Weights of a small GPT-style language model, trained from scratch on English Wikipedia.
Size: 10 heads of 32, MLP 640 GeGLU.
Training: a variant of Adam for these matrices, 662M tokens, 5048 steps.
MLP neurons of a small language model. Each row is named by its layer, matrix (gate and up: input weights) and neuron, and shows model dimensions 128-319. Each number is 500 + 50 x the weight over its row's rms, rounded and kept within 0 to 999. Numbers have three digits each. A neuron's up and down rows have the sign that makes its largest values positive.
After each neuron's rows, "fires on" lists the tokens most often at its 100 highest values on Wikipedia text that the model never trained on.

L9.gate474:440450472507547571392512413456524553447557538473509552438562404503512378480430460553465411482498500538410530503531543438535571524448546529444517447526431409492539463558530533521488529539478472498473481476450560505515606466572503485444532545597549422467536520511535535454525579530392499511493451562462440463562488515513483492510523447592459484496376489362591525470557474514476516523434452508504449503529372544476485446612514473441480498505523563526555510491450520539515402507506395443592555492515480471574497544447523480517557495470486394503462563450528503555521589473473458530
L9.up474:504507454526544473503549396395440498534549569392498533512544512407563430526498447419414582478473531426459540545556470485598480479494390548468579401435426386490494477488477412501547479593543509517438500422447550603450508509469449488499514423542545446496503535514514521423451459585430485491464531515549397597485539454492526497415516487525506494548472506489405535452527495506506478590477535491590530553503535535480457452485524459440498501522417480553457458447467443514556430508505421474541472492490458569417509451555461540518539363518549449488505541435539459474477463485458417524
fires on: " to", " not", " would"

L7.gate157:471472542492529501474437422552521505516427494543593614544451462464470490446449407631465491467471381542499501458485581534421463481611490525482537439472400454575549500516441567564448485430462534420438406494433526381430551528485502535511506526545527434520547410438420449475501622429447473556504497425519528483557492494479506438476504535641540494494479445537533548468566478481457518524520476523530463513506516442430430450459377458508537472575481474540462526456548480549563546504514521482488471472507537479509571603517533538526482473505451523393448469558482486480484452472502511513
L7.up157:487513611522524461440485488536482436598449540472574522496480460488463574518498460537499446457512467494458433459471498491394449457499448486553467478499424428479571427447486457553470445506478526497435450452528521409494578555510411527556474601574497544388624383481458532472481520405507469518436470439536488405439554546503529559466425514508566557460505447557447558351504544575407485504533432604507484511506500546423478409535526546487536414592467421489568467438528449518542524489511550434416419513584510501555565581467470489482458432487500499486449482522449484449435467410406441467
fires on: " by", " on", "s"

L3.gate578:423485529500423482487472472488521486479497519447427470505577524430514501444477615466562433496407472530513420486484565514483522498526546464587537506515510515523570504488599561523449503595496532515508483458605492500496526558597445501460526515692514437550610447489505529429568479459526425579538455518424489497584579357551462403484673417557522461535496499514510493474524485517449493380502570430528472551482526529523531524464445439485596521490538560452510471525568495447518493558438561575512458550451503457526439567413504450508507579578527518507609534460534516542473438557505439453
L3.up578:504483509481421431493469614489473464555472422540420519550549557440506621519498573469572425516524516494530432479417497557490533489414544528577519538589487491492565481373529496487558509568474494402634474496633519521492407575483405502549474459586552469514454499570468574456538508466562445535447449544482524459493496490561577426443567468498497550450434536534530460519483537507537457366473535472515535522445532456527516533431443483413520547474505514484610414471544514506521497579488483565484540526352509471522465546544461464442424558552559499500551522446510576530404534585566401495
fires on: " University", " age", " hospital", " school", " m", " city"

L12.gate6:503482507515446518406528526486534499529468518583574531513490500517537517479460438472447499567358513519625535541543476498513451529459457468479516514559524435480534551563526483582488557576557533519473356489489589494496497505515443472512437477510527454480551454472482353448484581527446454516447466452456571465593490479433555468500481512539480510476459554512466531609549565514486546529409448527495462310415570511421492545529503510435521517514454467574498544392525575538529565501553496540419597493494433511527482538498544605508490463497502541517592558507544495570541411433585465417
L12.up6:558474467458471550498440472467531430559460415472444502539505608407464445503451504582481451437494512501488589502482392525398484547408400523556516518484476598460533461504493545585540490511472488482550496619456493560495462517529538518435504415434514485538452538480536552440507433487546470494416421566514499413516592510505464511562461613498551480508472576526484502457600502501416417527551379471498529519436463531449409549537513526416556422412503579567514519434450440491525535391530489482510510518527566445543489562514466520435525510372515497530511537465493504527569565557527483546
fires on: " of", " and", " in", ",", "|", " -"

L12.gate237:484501494526434395474452461541511427459506578424459563564429454572524513484504371489519448477429461488441534496534492562436512544541394575503555473553526488430509449477535421566501454470503519588489421493537497535425459492508421534474494477585460458487487519476502424452481424524539503532503448490450570500488570497406604444531466537481505516474387531488523519504572498517496493614550534516472468451516503487401592602639441451338597459527480490546446562449497501477555526438527494513498572538437434506537473515462507511454468491504478503568438437542474531591530501511546451533
L12.up237:601514404534540423572481494422500578541476524506459440550487501512452525431482474540557512520537477500430536414461470426475504430534461562475532443469513516523484539538551489449591497466453531521438526547408485554474542575474517432511553510506488544489426548410474503476434468497533573488472523563545488547477502556451457499498420490505577514520550440527498533564498467472439559481556519562529605467505382522466492388528506421466498428530448513546381469601422510593540622561565566461507511419570493496549473480638500580450565519539601494474424518516519525548538477516558475616
fires on: ",", " and", "==", "|", " of"

L12.gate179:530528518523482503471493515522606462524539482436467618391476484460538527418596452534518479456523514486396444544487483480575447441432381422505571489418508554489524507468551453556521487531596428470477551395390548468541405479600502557479597541596544552450420590529518508473483516580402556457606570474502454507494497481492487542546460490408412482504513403575523562500552478538489553466456542505471488502458534452380530428539447464463475542513506572592407495501505466469477578514541450538481483430498488476502510543453449417562521474536553463477416515510459471520498546526426507555
L12.up179:519408525451523421587619483534371501512560526474533508518517427555441533586446571596469454507486444526466468582522550390424458489394531522519469446529561553578517475460498448494530528483424466594497444485454419484469549493493595481512528496538480505560525501526511398577467540539485541505587586579527480587503456524478504534440556559523497479520519520474573519542510549556488499455483439511570505514529446490513529515395479458405535613490554486482470452453537600509508587501535454549534485558506482421541455583514554573402484489595514548417545407442512468581420545361508453485
fires on: "|", " |"

L11.gate250:475461449383532551378478562456406559448530547455485514488604564540561499538442483492596432513502579457426562532517521565512553569492508480496491379540525440540464566527527512552556576520557441475557429552515408510540458520499535538501480472536464596473460468449458483429510500497446460523479429480422470523463464485493501415516488471473478449643531463473558351470521496391499482555548460528492530447461472453468443594523476427659445561400550518432462562443470514516519463458534517489522473550510519462492436449494523440550615483447498406459508661463512547539528485496524448624
L11.up250:377465516484474541496479448530427564422582504461512524577491564490489486505424474388471535460538558513407557350503426439535507547521559505458416496474642575481441520528442415531536482485448456505494514432535403445573556466427518504537467574529527513495485443545533536547477440519471442448487585563448492502497483459534537406460529579479368487417433388467480490431639583447601504512516523585513567479446597438456520572488466449546538524483445463472520517526504493526482400481483488509465516524508530627462501525539568530462614442460486422534572510508544562414504422461457475504
fires on: " be", " was", " been", " more"

L11.gate369:497489394526504573552436446471561486499513520410560529543507459528526447434560540449537409601495518522545414562565477447488389527481472479642468494516505523555443451480566443502547491547578507502525483419466576494560595508601475478580466606590572458509478528508614550505521399506576540493589514442548469488518462467476451493466532485519533426487501519518514545504537525562460495480474481461493398491472516423505463487482500510446514537493375630513561571428631394459594522527542522507498488509530562539465473519488575472505506561505509531455514523509411466485445446487482497554
L11.up369:496452566508486444565490519546526450587601533372499526541475457465471448498436519664496472476570447496536466457590526372539456488454475593535488510521467489555411591497630485486450443558513505448429538430541454520533545531524486464448488471505531421521499554498488520550422476558524507536542457566552452429569467530505574518521518647502464467561481566566521545511456663546473470475501497534374500418471521543443508521580423513528486565495484494498608433358474499498549587475462478422453519397517603522428501569437462493483560481486378545537454486456527495464547462455525464511
fires on: " |", "|", " of", " area"

L7.gate318:530461302494501481565554467486516530417581481500393447521531452405571506542465419540447488500521452491384579474575491518591527495457407558448508454530403482471620480494552536540453565446523541407426485562377514560444520450508542510399568444554558432490473553485485494499524521524501446504485506500531507483514431488447495445489405508561480521468431544410514479495478491459523535647467578546518515567542589493467497428534559567505589513470506581549497525583521501497630442463544454397611498502533623487476520528529497567532493455390420486486503508543432514447472493525540444623
L7.up318:514495434559618509475548505589511480449546458509571474552494465528515487562438541331525558564505548501476544456463528458465545527436541613494436502421541468461468533497537502517511421490432608577519537467589518513479452457482463518547492466493589488533383562541444583525582464521597505491470575512512437545530478428488582522432478469556419533461482519407418505570474510423472511493397484418515521473504594489469462497437544491595574474475486494613544470482524503416474569450546541463515524368486440524548466592422586598543469417459513495433511512514431565543502494465440494501
fires on: " to", " not", " still", " also"

L6.gate452:428506524431503490392429528470507451489493514500512482431533508499587410546414443561417465510489527533455527468426564471535474618533450564580492452381450422520515567493536475526542481436493548423483438523433516461484486415535521564375505462518460390503464516460467501460478524490585530510500573440426472490568460557517486493496577445506457485462446557439464601486484569381515549535486470531514524479472593424480507450453450363461492460560480515537499501495496470538516552501527500480492458510456515456457532507465470469570473476417506584329445490454487524491463338561450450494
L6.up452:467583470503528465481511483419535460517490439469470512517534525523502452545465544484471520494477529463418495501467572487476518507528532576575382492518454404459473544494517472571543513503487546490451544395513493520457503392538489419444441488512512496458561459497538581416462519506606435436558626510389517464494517494405544536445522461511547546483443523534517524509462550419466442460536490451581491476444501449468468460452547451515462461572455556534455526505489440564461481553579510444476483515549549454433634537475480452603400529467532580465434477495422488470495396500440436526
fires on: " on", " to", "On"

L3.gate436:415482481492400540463470534572538507410552434420546501517517537542526468496416518480522432518381482514439538364560520542511445558497509455488596470564579455554569416524462505557448592504478567548524478556504590588476510513518509445445490462507541445470594478306437511494454451489476416559523486512470467508556504451594527489509474449485507470492531532394561545618508463503495465479540431546493495452401545431573489481534459577485555497499469579424515532572516495429560493541472578521536553566502504481540600515487510484525478511446511503527527525507499541595591454479527482488
L3.up436:452491516475443507501433504540491485455511470466520438548521559550529525537383555565519457484438425449500503436523471597458494460527471410478532472496495450483543431478442478551438458491552525487529447505462603530470551523440481503529439438401508455387542505360423528466464462478485448483535418512508516528547537416550492521539546440477495495480537533522557517540415512528413461530566504457484543448381553537546505482489504615486601447500504552487613510573508465482546500536457559454509565494509499439474547536515491439497370432468550522562536496565489484577475449481516424487
fires on: " University", " College", " Airport", " School", " school"

L12.gate190:500520478425496448422497470539610505536574548520471447445522422476574496466515419481461434467437547550511442497465509497519430556603498475510556420398519480448544552573549466586504554557439440545538504407454507446381449451519500494537563575565465453465486498547480440433588510552438549521467563453411449457504474487439508477512386502498456431533396552492485492428499545449529448526457502565555415492519578444440533480519455491423542478503464563525466540475439555515565483538539546466535483407441496426458566468484505474645488453489573488512493537526500584501494472517501442506
L12.up190:453423540437479560491511408592455479370476557474417595537461588477486547513535487545502453567516500503466545445536497512449552456528492547488514480555368490457598469458549483495567591595616506473533544534507499502372500505495468443526540582501527576460543545489521572418553454482469437494406487578600398531529570578418478429493451465496518531455486455483399516494451353542356431534542519570507572434500488425444537465483537590548450440497459559511501555580528428519508463451497504470504537525461531467507430571548462503496484600456536461547425511535541434484467497598553454524
fires on: " and", "with", ":", ",", " faced", " &"

L10.gate127:514443458435464540494595498506499484515480565459430452495556489467547498503482483567534467405503454497441515398470500506466455454456399517380529494528531580478586473427561509458466565523490504510537537520355437549504546494546543518446531489536601442449524500550426511454576540542560461587494428541463425484491441447420480428589468532577445498423364476448504527479543456481435529562514403545520477488508528479529506437460518492493606532437475480549433544491395590488530503525516470339470500398457574480513474468538530545595593461445448528546504561444533641423497535503411441522
L10.up127:477442428509550480558565459495537395469643565487525507438496475474582493532518415457510528406504448490544510474477560450511505423520418507395575523526563514466574566548537540530524539479478550480451464503442559552477541497538430492471459496610439374436506452519485553554473566503418429520506506557423388455536523427416425556552479515608543493468452582497532499495527536493540546586468524617508458517549532484492509453503489455463531560463522514547490475499527564496490424515478470455547508438449508445502492484503473488582552466467439470499510470578552536435451502400443541548
fires on: " and", ",", "t", " to", " not", " or"

L12.gate239:444559507484533540464524489389497487395472570488525599540536370510407528502406437487512531524508560422439446517508491529586563531504430493463525479469539530472542508510510439482512549500511414489473506524467466543590545600489531521450488489561504472521437592510478503383480519503579449462477404521421409516441502510497495488501477484453452442562520573471462501525483424456576518556459369483502438537538470489488506546481520472399495536429502533430448567546510504532460509620459502488482492498505525477554411519520432487470509499482437422534492560418584493438567497541421411584
L12.up239:438452437494446404361526503491436503508503472457454478411431565498470439484560479564547544583516546478552530519424434427474450456559416487551559437490530469546432502449617474523575527501557415438464516464491467463552512422457525521605472482575431519495526525533454498513507550559452487398457469507468399458444509394459503514471554552416527454539468366526477502420550528452499484542521403527552563501489494460435465507440539505581526545449537480483475539516475569559479445456537541499451512458514568530530512557470571474488527489511531405515521565475555423508457423521455499511
fires on: " was", " is", " took", " be", " were", " not"

L7.gate399:435435448431496492510536440488394612380413519533567490481545518467489498507437583523446504516505570466575467516429531564589475584450456436449414480426458513516419506529600483506443515524485483524487448528577531507481486423511479499408597501463442459568455474508467524529568443538582466550507528502375456511468486517475540495486564511485544436442450471503555589457485560470491486505564522487481504548469472514556498454469469394498545501547491495569497573493525600598501441622476444508502524491590467576536487512550373608589471458443479538501495568524605432469525457478439541511
L7.up399:439488464430473461486670446420512454503411455491510524488523486450543499476470489515386521497535466442547469438480523436590478464489423548485464501480526539481515487450526407542514544425480419516527492590531522519450542476553503523420491420476562454542565360567520514449454435536547521469502567440449527541431433561513565548514549448491489531579494455535514621391423571485464502449582440483488424586406484528553534488493450475505506539481460496489495496468574563458493524443511483517446457464548489423482539568507455537575503464509479448431416466443596396439469475481384493449
fires on: " to", " up"